config = dict(
    num_key_value_heads=12,
    head_dim=64,
    vocab_size=32768,
    qk_norm=False,
    attn_scale=0.125,
    tie_word_embeddings=True,
    init='normal',
    optimizer='cautious_adamw',
    warmup_steps=270,
    decay_shape='linear',
    max_steps=8019,
)
MLP neurons of a small language model. Each row is named by its layer, matrix (up: input weights; down: output weights) and neuron, and shows model dimensions 48-175. Each number is 500 + 25 x the weight over its row's rms, rounded and kept within 0 to 999. Numbers have three digits each.
Before each neuron's rows, "fires after" lists the tokens most often just before its 100 highest values on Wikipedia text that the model never trained on.

fires after: "."
L5.up274:509501514490486463474519495526484510514492511494519493528529475486538514471505519448497518495500494495523506543473481526563515506514545509486524479483510529476491505535540467515554520475505474477513509517492522503505478514502514494487479454481571473533507548450481490556526475522503520502467519474486529491495476542501477523496507498469493489486525485525508531508530511500471482483466
L5.down274:499532481499497495516503521503489497497501508494502475505492481500505516492510493507512517506482466518518513509499496476496526514500523513479537490490523509492500512489491500526559512492499502498513507510470488510516506485481523499490489507503518490494510507454501509495501495471498503499500510514489497501499487512511478510493508513504512477492543511494505541495506509509502505508501

fires after: "2", "1", " ", "0", " |", "9"
L5.up566:507494463496478486497517545514468498504532449499490472544469507488474484552478525519463528506538474462442516492506500501527467499518508492494478526547548505509536497517489500498504468503465499474488529498494504490533438512450507499475485498503504488521536548504481518466506514470524523499462570501434497447510498548472476490498459499495494551462507504543517506510472518544521516518512
L5.down566:483488531495500530499534500471520500496500487487494500497512431493515511476494516505514528487467507452448530479537506537482466488516501498480485467571463480475471466498513505524447488504498561491483504456448494530490494506498494580547512472542513512543488469473532495491472492536496510500477555517469492490476513491496528432514489512483485536490516539437500479483503487499513483475503

fires after: "1", "3", "2", "á", "o", "up"
L5.up2928:476484484446500502521490482443489487485525472520446495520484472539519521509501506469492510513472522497489510501506499516530495484516459476480523525526531472543524500513538511478538516493496483443433527486530506466491527497450491528464490490479540474509465510513512522525507523557478516486510487513493503447510487521478491464522499478508538511489550475499499510515517504511531513507546
L5.down2928:487557522518496550508523539497515535490440559473542490500527500459456486481513483491503470498535476469554493509496479460480454483493511514546500481526521481515471512475489499469472447504498485502556487506442470512481486490516534468519523481517512490483544481511480483540533508515528496445497482495523478504478533502507549510542512514508509530514520537540499470485490435527526483526464

fires after: " |", "2", ",", "7", "1", "8"
L5.up2068:462495493446494505499505503419517451515537495521464471504444525468505474502442489481507528468514453513478477494500479520501504543496500527506489526510532486542473518505524505512486501497478502518508519542502496493527505532518496512509477498461517439480449492460460488520529551483474484449501536544527489466502476521500479451486434525530436529500491524495553502482487497497499444512463
L5.down2068:523530530515479515490517504527490543494480470498495542508513448485490515449538490504515472474487509531490471485503536462505527469477514513493477461482479448494513507450507512492486503495508485504510488497502435442496513488468504533460518472530495533505493539565516537519488494492503505488513478472482479493431484521506552507520531503495542476528467485522510463487479500483501546478578

fires after: "."
L5.up1984:538535518520508450458470503462459486538500488450501479493479482497460515480486514485478517510501499530536473557483532515533542483480494501471493454502533518475554494485533447514507502444453489479486513520500513530503488524517542491512513505487545482479501520456494498488518500509515507483491541496480489519509490501479478528465475483471517520495541510523483535539493514492492491501466
L5.down1984:482492495505527490494493523528492481486504517497489484522503483485486532498489500496514511500508485489497506491504500519494518492463487527498501468500485499497499499497510479496502506447497489508484482478484464507504494501491505481490507493504516485510525501468508511513477495478497487503492503499509500482496490531527489488516498486497522506464546519508489544506484517497500468491507

fires after: " the", "2", "==", "1", " for", " and"
L5.up1306:461479494487501520506468493476462473470510505522435465497458486459489468475476447483499499511505481511453466501506527517514501479469482519488473502499514521537529498515471524458498459534482559454503485498505512516546508559508520528481513479487467507441503516432476500459526528501512473491509530530495514486483484490491531443545541522474523459506481463492497522538487473507524479542500
L5.down1306:479455543508520506518491508463513523496496478512479501519504532494470498491509522502501464504463484502538559493469501599480463473512487482533481494504485489477505515512492504468511499504491517453510443528494507497519505522486476488468490481526492543450456525522489488498481486509451490507514472526526523535502472503505517482516515508464483545495496514521511490512521499496517474523479

fires after: " ", "2", "0", "9", "7", "1"
L5.up1182:459443520453511502543524478496491470517508531522462520478474498475487485516488469492503487474542484487523513505549502477524489485486527489516480483549521509458509424497530526487506509504521519498515523516495476480493526515513550503494520512448468541495504521501437545518502458474523522463474509498512506521498520492481528497542494473483470505498527501542499501515496484527471478470501
L5.down1182:499501519524529473502483513492477557466509497499528490492508510558495499491462513489497497488491523506487525503485497539466573503488514482486481480490460513499512501528477506503506501543515468453469514523485539450533488492497489526533437509513532492478451484517523469533512495465562500532503447472504483489520487511509526513534542485471547496522495510502493495546495508501513541516487

fires after: "0", " the", "8", "2", "=="
L5.up1603:455498459451514463500513521499445505476542509470491489516499494461528488517487490495478498489466480496493485475512510530524520480496506519523478529494487526444512450487455448509494461534468504501472487539478482508528496514452461520508500494480515481482485522494510480480538543487465518500465523534511485517504488518492493487508500492525513489495529486488505518495490458525484483508466
L5.down1603:510517486501492491516463512518473527494484505474480478487486501498564529476496459531502496490485511540586549540480461493464513508508506502523449474520493486485513472485504457492500469495534507487540502504486527549543487542499492567474483500519528511514504505508475494486481486437463484504511491479473518480496493481524486475502455452470553479465454494504483512466517525492491485478460

fires after: "1", "2", "0", " ", "co", "3"
L5.up1090:509498504465478522483480490481528525510544462488528510497501474502513483460518467495488496515536464530508470540580488477495500516479497549493474483489499502543484475484557536506547519524502544463516479508514527455534487538447464477484471473536525454458518482482510480518487466526473509482512505546527516450515486515512528479497543483526511503514489498489547519516493476510522463447473
L5.down1090:420510488508521510495518535490484532511499471508505513533493521485488527532505518525528506552482493496528532534515497506494499503504515453482545501478537524514539516509469500495486500503512530481500479468496495499510514466518508506520473478488522525486525467469483496535513468492472490505500503459502477534461477489484484496498535487515511511507532468556498493552534488490544529549452

fires after: "2", "3", "1", "0"
L5.up1608:438515486478529460526483496524448485513524512504450508472505471496530487492508503486486496488524498531512554477475518549525532528474555495477511519533544526511512497456498488501479502461491520466493519483521491514507478527467521530494501533483523472477462547492487484503512502507474483486454517480484537496467517575500464456496481495449503472491481498472536544521506504536482508483485
L5.down1608:469457496527491545483532465509488477540504525451515521531496530481541476504451527505462486495510497499468472491497526481512480497519488472538523503498451458527503495497509522513487467525480536501502488514533463488478511516489467496468511471499486515427568500530531503526523493513502498470521540496484496521450537522510508463490528501494474552486494513559567493460490477464485491480498